From a checkpoint of a small transformer trained on Wikipedia.
Size: 15 layers, width 384, 6 heads of 64 (2 for keys and values), MLP 1536 tanh GELU, 25.4M parameters.
Architecture: LayerNorm before each block, learned positions, biases on query, key and value, tied embeddings.
MLP neurons of a small language model. Each row is named by its layer, matrix (up: input weights) and neuron, and shows model dimensions 128-255. Each number is 128 + 32 x the weight over its row's rms, rounded and kept within 0 to 255. Numbers have three digits each.
After each neuron's rows is what it responds to, as a language model described it from the Wikipedia text at the highest values.

L2.up202:199053108085101095096178134137139096123133130124159135111178118095109045160127115126107100135113109140089139131136106160114107204100119168148040197111146114144104147141178098184120119166097124128157089104123090131154106115143126103141105089100129147105138159139121160102116122105120116153149167102088084143104117159112134115105101096169137182143099133070105138151193173140115153145106
Description: First token of a new paragraph, table cell or list item, often a capital fragment: This, An, A(ll), I(vory), Al(fredo).

L9.up335:158140146057083154137148117122111110161131168121060112188094159142133152094112074120107136130111100138124097122148154131164138125180160170151101143098094116108118056114176115125141120176136178095120178114159142112129174093129146084088183130111123177116100105106070172137095143186089136120147097109117108130134107166166130112178140128133097142107125181163166118068127101121085142070132
Description: Line breaks ending pipe-delimited table rows, plus digits, decimal points and thousands commas inside numeric cells of sports, election and filmography tables.

L6.up1454:101165133126078120128164138127133086184102098123112155127101140161136113144142141194118133121102130120153125096158130103107090098108171147105117133178125135114126138062139118163093172089147144059091092087128183143180072160139055128159177109044092146166123153145076111155122120183152160151092122208149207208122131071111148160127130111130107162106174144173132104110157090116111103084178
Description: Final subword pieces that complete a common noun split by the tokenizer, such as neighborh-ood, fl-oor, b-attle and stor-age, plus some whole nouns in headings (season, life).

L6.up77:121123078125106107172131119131167099122162090125117214068091124166128132104157099125081122187146098189141116091115138119128100149144157154143104151137101031120099139145064096099137113137157183161178132096148139058122099082126111140090076163121143115172158141128097102153180127086165056151141148152157045126130126164181191165116160099133159150169086125107150148163177213147162159169162
Description: Hyphens joining the parts of codes, model names and compound names, such as GOES-17, ISBN digits and ZAZ-1103; more weakly, list-bullet dashes and table pipe separators.

L9.up1142:092129066065116150148123142150160106167151143123099120151083186167150053142182081162136161100148182111102160079075114156200094070146116088145079137124115141161117076116109086147120139135152160164140156185148076124149111165147110106142157170145128172094124115140159147141138134090144131163137186110038127147163162143189150113143136152134094129109099157166093133176128160119183163092140
Description: Closing =, ==, === markers that end wiki-style article titles and section headings, as in "= Rainier Tower =" or "== Renovation ==", plus weaker verb or table cases.

L9.up318:105182152097180099126123121105155126133112134139105139168172124125132152133088109100123105131117152136161118149154100123194071120119154141150086037159121115094101104134133104125148120158123119051148108112098080112112195149125095100077111104148095148138094126171175152107182123163143073137195105097113131148115145101167154131043069137083133153197088116131150121153081108122116155123128
Description: Mid-word subword pieces from odd splits of common words, mostly containing t: ut (a-ut-hentic, Sutton, utensils), Port, apt, and word-initial T.

L6.up571:098126113062097097091094149165175098142149097142126099147107125134133129143205103156117168116075116169174126101165128075145171197073140146129129142068129087074107166084139131124173134147137112123081100173099150076169113117115134181183132148095103049150144155143181089117115113162201181082191107145042129129139178121157113071082088104119094127138139144114124148111140146095081106172157
Description: Tokens in the header row of Wikipedia tables, such as pipe separators and column labels (GP, AB, Result, Peak), plus the row-ending line break.

L6.up1043:119176097148100091152105091087131127155151112146084078127136154143149125129187096128175130134048098158132080085133148160127113154108110142133151174136148195149141126066117143106117124154142135157178096112166157118068219045165103134115167114116146163120107137146119157124155159138147171176139129072117111089138140134160116119082096113124092144145148170173090178148144145115115105091099
Description: Separators, percent signs and digits right after a number in tables and statistical lists, e.g. "| 67.13 |", "28.4%", "1,376,372".

L2.up992:191095149081171168120149102130164058095149132138123194080112142146110131080121130124081146044076133125126160110126121134102142146124122065095116169119155127108100140107115087154097143107098146176113141171141152140146099119069085099071131143120076127096172183149160100201167115084206123116105155134094067117053127082123133133101169169141119151136142141144139147100221186093142089122084
Description: Token right after a multiword proper name ends, often a closing parenthesis, table pipe or final name piece, as in "(BEL) |", "Turk-ey |", "Orchestra)".

L2.up268:150105076105105080107133144116189095179114087163154130134130140110139048098125159124108098163079118149105201084076153108142104105169172133130119111106172178120112115103088141126117127117152155177107124144163026127166152090090100056146114097117114126084098109109110124138144126105051108089188238187119069127113130157144121092112087122128167158100106140138138132081120119088133136128117
Description: Short subword pieces inside proper names and words, often in Wikipedia table rows after a pipe, such as Cal-g-ary, Bost-on, Dougl-as.

L6.up170:111058161103149126173137091198125146099134109100099128138128070171157100204128147049121130084102127123163177174107132156125113175102141119148136174136138105132119064178134103104109074181135143147049156111115144074090163120170098096159090078089095098100163187158211153099178137142145078132151125156130175151116130124132115103152058054159161129156171121091154173155151146148155120150145
Description: Paragraph breaks after wiki section headings or sentence ends, e.g. "== Analysis ==" followed by a double newline. Also word-initial "al"/"a" pieces that begin words split into tokens, as in alarm, alone, alignment, Achievement.

L2.up351:076131104077074191164110124127130089117164162091116142167092129194145127076105129140094137073100157140155132113152144129141117176126110178101062040104145137198096103105124131126114126098169107143122053072096147147118087138074065166090094139164125141204162145175141123178139135160169132152138131187163160087116125124156119166157129202116132135087160136155111174149141113123140065141175
Description: Separators and function words such as comma, and, to, or a space just before a number follows, as in "70% p character, ~30%" or "1.8 to 5.5 cm long and 0.8".

L9.up1266:119110171144132158123141110142125087184117163125205171119129166064073100125110132095105132145123087154126161100070092123115140111086148156169118109161161091109115179095174077122154048151167163108156123078172132103095119077126083136162109140194104129059105144127173165108118138203145123131150158076131111140155164149124142124112102087141136139159184138187132109155093190112118107100076
Description: Tokens starting a field label in infobox-style "- Key: value" lists or table row headers, e.g. "- Parent", "- Relations", "| Total votes"; also LaTeX command pieces like \mathrm.

L2.up919:150170102163111140139117162140123124082124144115115203072124123137117153160131192132048156154085093132117164136144136110135098132100149128136168160061146106163066134124097110127144084111179157111071127141149137161178097093116153158168079120064136069055170134167110074135162093071168097136106144141109124099104143149132167135152126131147153122110144126159107116131210180072132053150143
Description: Non-initial subword fragments inside longer words, mostly proper names in lists or tables, e.g. Max-ent-ius, Vás-que-z, Intellig-ence, Meth-ane.

L9.up1419:133116130149086112184126150190150130098195137107094158095131108161137124113088139167156155129136157174122102115139107106158122169170140114099116137089115130147100129147141143192080164153145148112067142114092111105079087153102117121115100148126123155114153148153121146158147131118155139103144121126110065130086100122150115207125155203167125127092100123126105148133123108116189043128145
Description: Spaces, commas and short function words (of, the, from, than) right before a numeral, such as than 300, another 10, from 1997.

L2.up105:122100146142144138152176113070092118155168114117104103111101132139240117122136107199165142184105136114143103112145157163080100156054162191166184100106180151147108118110105120146090131098111086117084115092118145127157150128135139108135161101119155149134203106143128123132093110188124168194128191166073151176158084137151143158142121146089150126156127145158088127142128111120132143123132
Description: Fires on the word-internal piece "ag" (Armagh, averaging, wagons, Zagreb) and on abstract nouns after the or a possessive, such as education, life, role.

L2.up1:149111096075108145202175116116137082176099078130131157130195079133213082108156153106124136146117168123151111108149130157190136083070129142120122088111135114106097165138157042153174123101129150165091139133123125098093142133106125112163097133109128115145105112115127067112178115135133072108104125104096102130193160120168139153112090122167126131101137110160152180135119120104169117097089
Description: First token of a capitalized name or place, often the first word piece (Port, Del, U.), usually in Wikipedia table cells after a pipe, e.g. Delhi, Paul, U.S.

L9.up1527:126125166128121127151110126099091129159072113167124150163144113148097145106121114134188162155080119151133176104130158133123176174132177128114096127096109102136127094079153072131094114154168160126183089101157129122122145105156081144153124156167141139135109119137140166136053105190116065070111134162100101166137142154139107143146063114115132148095138171210128082096117112151132138146109
Description: Short column labels in sports and statistics tables or glossaries, such as T after W, PTS and Away, plus second word pieces (w-alks, c-eramic).

L6.up815:102093112158151153167074071132164163187118181065102197131065120114145123126136120153119125094157164164115131090103074097107134159132158156186199192114112142113108143118100138195098163148184155145118054097087146125143112129110090171133089130071139146160171145189135110147189111125093116120141105128046124072152192148119190116117146141087082101110115120189077116111117105134171118137173
Description: Word-piece continuations in the middle of multiword proper names of organizations, awards and titles, such as Trans-port-ation Company, Dev-elop-ment Group and Res-earch.

L9.up460:092103061092104144203151177157168123131097170117192163119073136124111067132176154135133121134124147125098155120054088134032122165099148116087122123164166135123086141104136099204140101178174175137100140182114124114138122124181096085164073093052142074153130097102142104123124092109139137116113104119132137122079168145091123185137173186123159095131094178144125225154168125122110072159127
Description: Word-piece tokens completing words inside capitalized multiword names of institutions, laws and places, e.g. Sec-urity, Supre-me Court, Fore-ign Affairs.

L2.up714:102152090070176144151116104174175133175146051157131192220143152095126178099118164113159148074092171122168180144150151129096113119111117085133091087153118140136081155150150104131112120149163154130107121122166175116158165099086114088121132103128129128193182106160122171177113126116071117095117092136100116092174134158119057078084110135056159199102145114197109155140133100072134094128099
Description: Short cells near the end of table rows, mostly digits or pipe separators, e.g. curling scores "7", goal totals "0", and "8 m".

L6.up722:119113131094122118156160152069122136093099160166164145103156149142108099172144129145114164038078105138173109125119113056147125170073139155175113123096158095142096084156099115138129115055098094124115130120204087113111151089176134123040114131162111102078172169099100155113111126108158063193130126146150131091137101132151079111148083103156126152180162142151105108115067138078156176159150
Description: Two groups: sentence-initial This, It, At and the clause word that; and mid-word pieces after St or War, e.g. st|ra|ight, St|u, War|h|ol.

L6.up635:146089176125113123128111209094185158139117057168122114211133106104133116116142160163176103085114154125216125122103130114130143135145120206135123089096132132119151159129159074112141124107131107176104103094132127134131134134120087149095154081128109123137104100081096097104158079160112146152110162146149081202143109138125132109100119090134125125070136147174151111196099190131101184083136
Description: First word-piece of a name or title opening a table cell, list item or clause after a date, such as Nor(man), J(ess)ica, Spain.

L6.up1513:140138120069171092134114139085180073135102113128159146071145090163166118119201126104053111047073171138171211142112096156110160104136151113091165179135163149117088173181115092152127167112108123127110134147143136102101121077138114117086122129131070128094089174105146140173168100132178095074134121118148133100081116130133124136142099073193210128144145083154147162194114107066142142116138
Description: First word or word piece of a proper name or noun opening a clause's subject, often after that, the, or a comma, such as Brit(ain), Car(ter), Black(burn).

L9.up1321:109148128060135142167085148097149088165146147139148090133109165127189159165087167091179173184167125175110072146136099163133110138100130130110131118076132152126141100141167111097130060168150170044103137090097134057082137107096089136087132161119145130119156101141201185125156168129121099137138118150156102120112117117132104103083132123142125133136210130131090129145144078142158105103189
Description: Opening parenthesis or quote marks right after a name or term, introducing a gloss, native spelling, year, code, or quotation: Kiruna (, 49 (, replied: ", plus the blank line after section headings.

L2.up757:110035056110096095089135137123167133104123150118143200133148138132149140131084123070125141136183127130120117091095051088139079143158183115159175145106123150093117147105115067127140136147110142132131099108151098120181143077085123127135109180177122139053104152089162077148199051145094145138154141106137114075095111171112122110076147118089166110138153154184155116106120145113169078191164
Description: Dash or pipe at the start of a line opening an infobox-style field or table row, like "- Family:", "- Designer:", "| Informal votes".

L9.up893:161178105116085151109173128111117196162103109193134195143199160110108110109061090144099111113125132089129139128063140100060111130142203153173137116112177128182138091134149105164139067141131136069144095105177139100089112128155133086064179090135105055177127060188168124079183147085099084176164075094155112115161162131127126068151143076156182087147147146167118153139138180092214112120182
Description: Early word-piece fragments in proper names, often Arabic or foreign, mostly in tables and lists, e.g. A-h-med, Al-Yousef, Ar-ciszewski.

L9.up1498:143133117131098101124114172192133096093176118151143148109122155136178139133109160155113151129178121133119085133132101128131080165190148083137115064088069117184142090139139105136075144136156178107112102082102107103095138161131115103104147149068091126142132151125174114152224139109099143162109157138163082107119108147131105177083119163143131112070108151113061100163136130121146083140175
Description: Final vowel pieces ending personal names, mostly Italian or foreign surnames (Tasson-i, Mazzolen-i, Riber-a), plus separators after numbers in stats tables.

L6.up1503:062095114108175053099095076159144149174136168098139130139147090078131143082101055064173081107149120181071129186086086105137128095172139121116122093042070170120155105201108165184102137089134155150123154097156150131106119142109067091097175214188158111092117124091097123170080181120122118105142133137142095149177136138134107146100137125059200092089129131124143065121122111056166131130120
Description: Separator tokens right after a number in tables and statistics, such as table pipes, "to" or "and" in ranges, and unit brackets.

L6.up1163:076092153164113135095130158147160127078133115089125173123173155140159124086172104160140094135106165103132100132134163126095105143167152123156140125076128068074134109141112084120178106132111133094070133111155139132123070204172081149145088157098077117124113134103120173106139142141227080140163095105118099129168149155120106127109141116084134139161164119142082134094131197115102154152136
Description: Closing == markers of wiki section headings (History, Death, Production), plus table-row line breaks and mid-word pieces like catad-i-optric.

L9.up1092:096097126118144105107156166067146138124100161111102163053066093136121099133151123188114149138113129158106166110137114081142160175101150189118094097040132139179050171063127085138064153147133154089123131147112122138156130165212160080148127104082138163172175094123145134117130127140165131186178072144092113123106155167151199178109123111104119131109131114154091130181115110116156114149188
Description: Last token or word-piece closing a noun phrase in section headings and proper names, e.g., Early life, Mexican War, Tourism, Cross of Liberty.

L2.up1384:126159045083157116177092190125102129097110132111100069105137167125157047191098115113098125164156131126118183073142118097105138151142154077170135162144173154105139119130087114144149113113075126113147122132163097084118157135123104103140092125121134113103188078138169079136094047102151080130146151131093118090186065166125107155078091167139151159152113164154104203157113145137105124177185
Description: Fires on the closing equals signs of wiki section headings (== Cast ==, === Development ===) and the line breaks right after them, also on opening = and table headers like Pos.

L9.up742:130132065062082095189144140095163149131119114101153088160115102116104084128117097140142174126090132126122185120115163146145198119085153130175141173124120109183087161071145153157096132105163186126151111049110144088053060049129124076132113152098142123066151065146108134144142125147109139163145082126098131169072075148148068166152050190125112139213128168200117203233139104192093169145109
Description: Word-piece fragments inside a partly spelled word, often in tables, such as I in Sports Illustrated/IMAX/ZIP, st in Einstein/Holstein, as in Treasurer/Asian.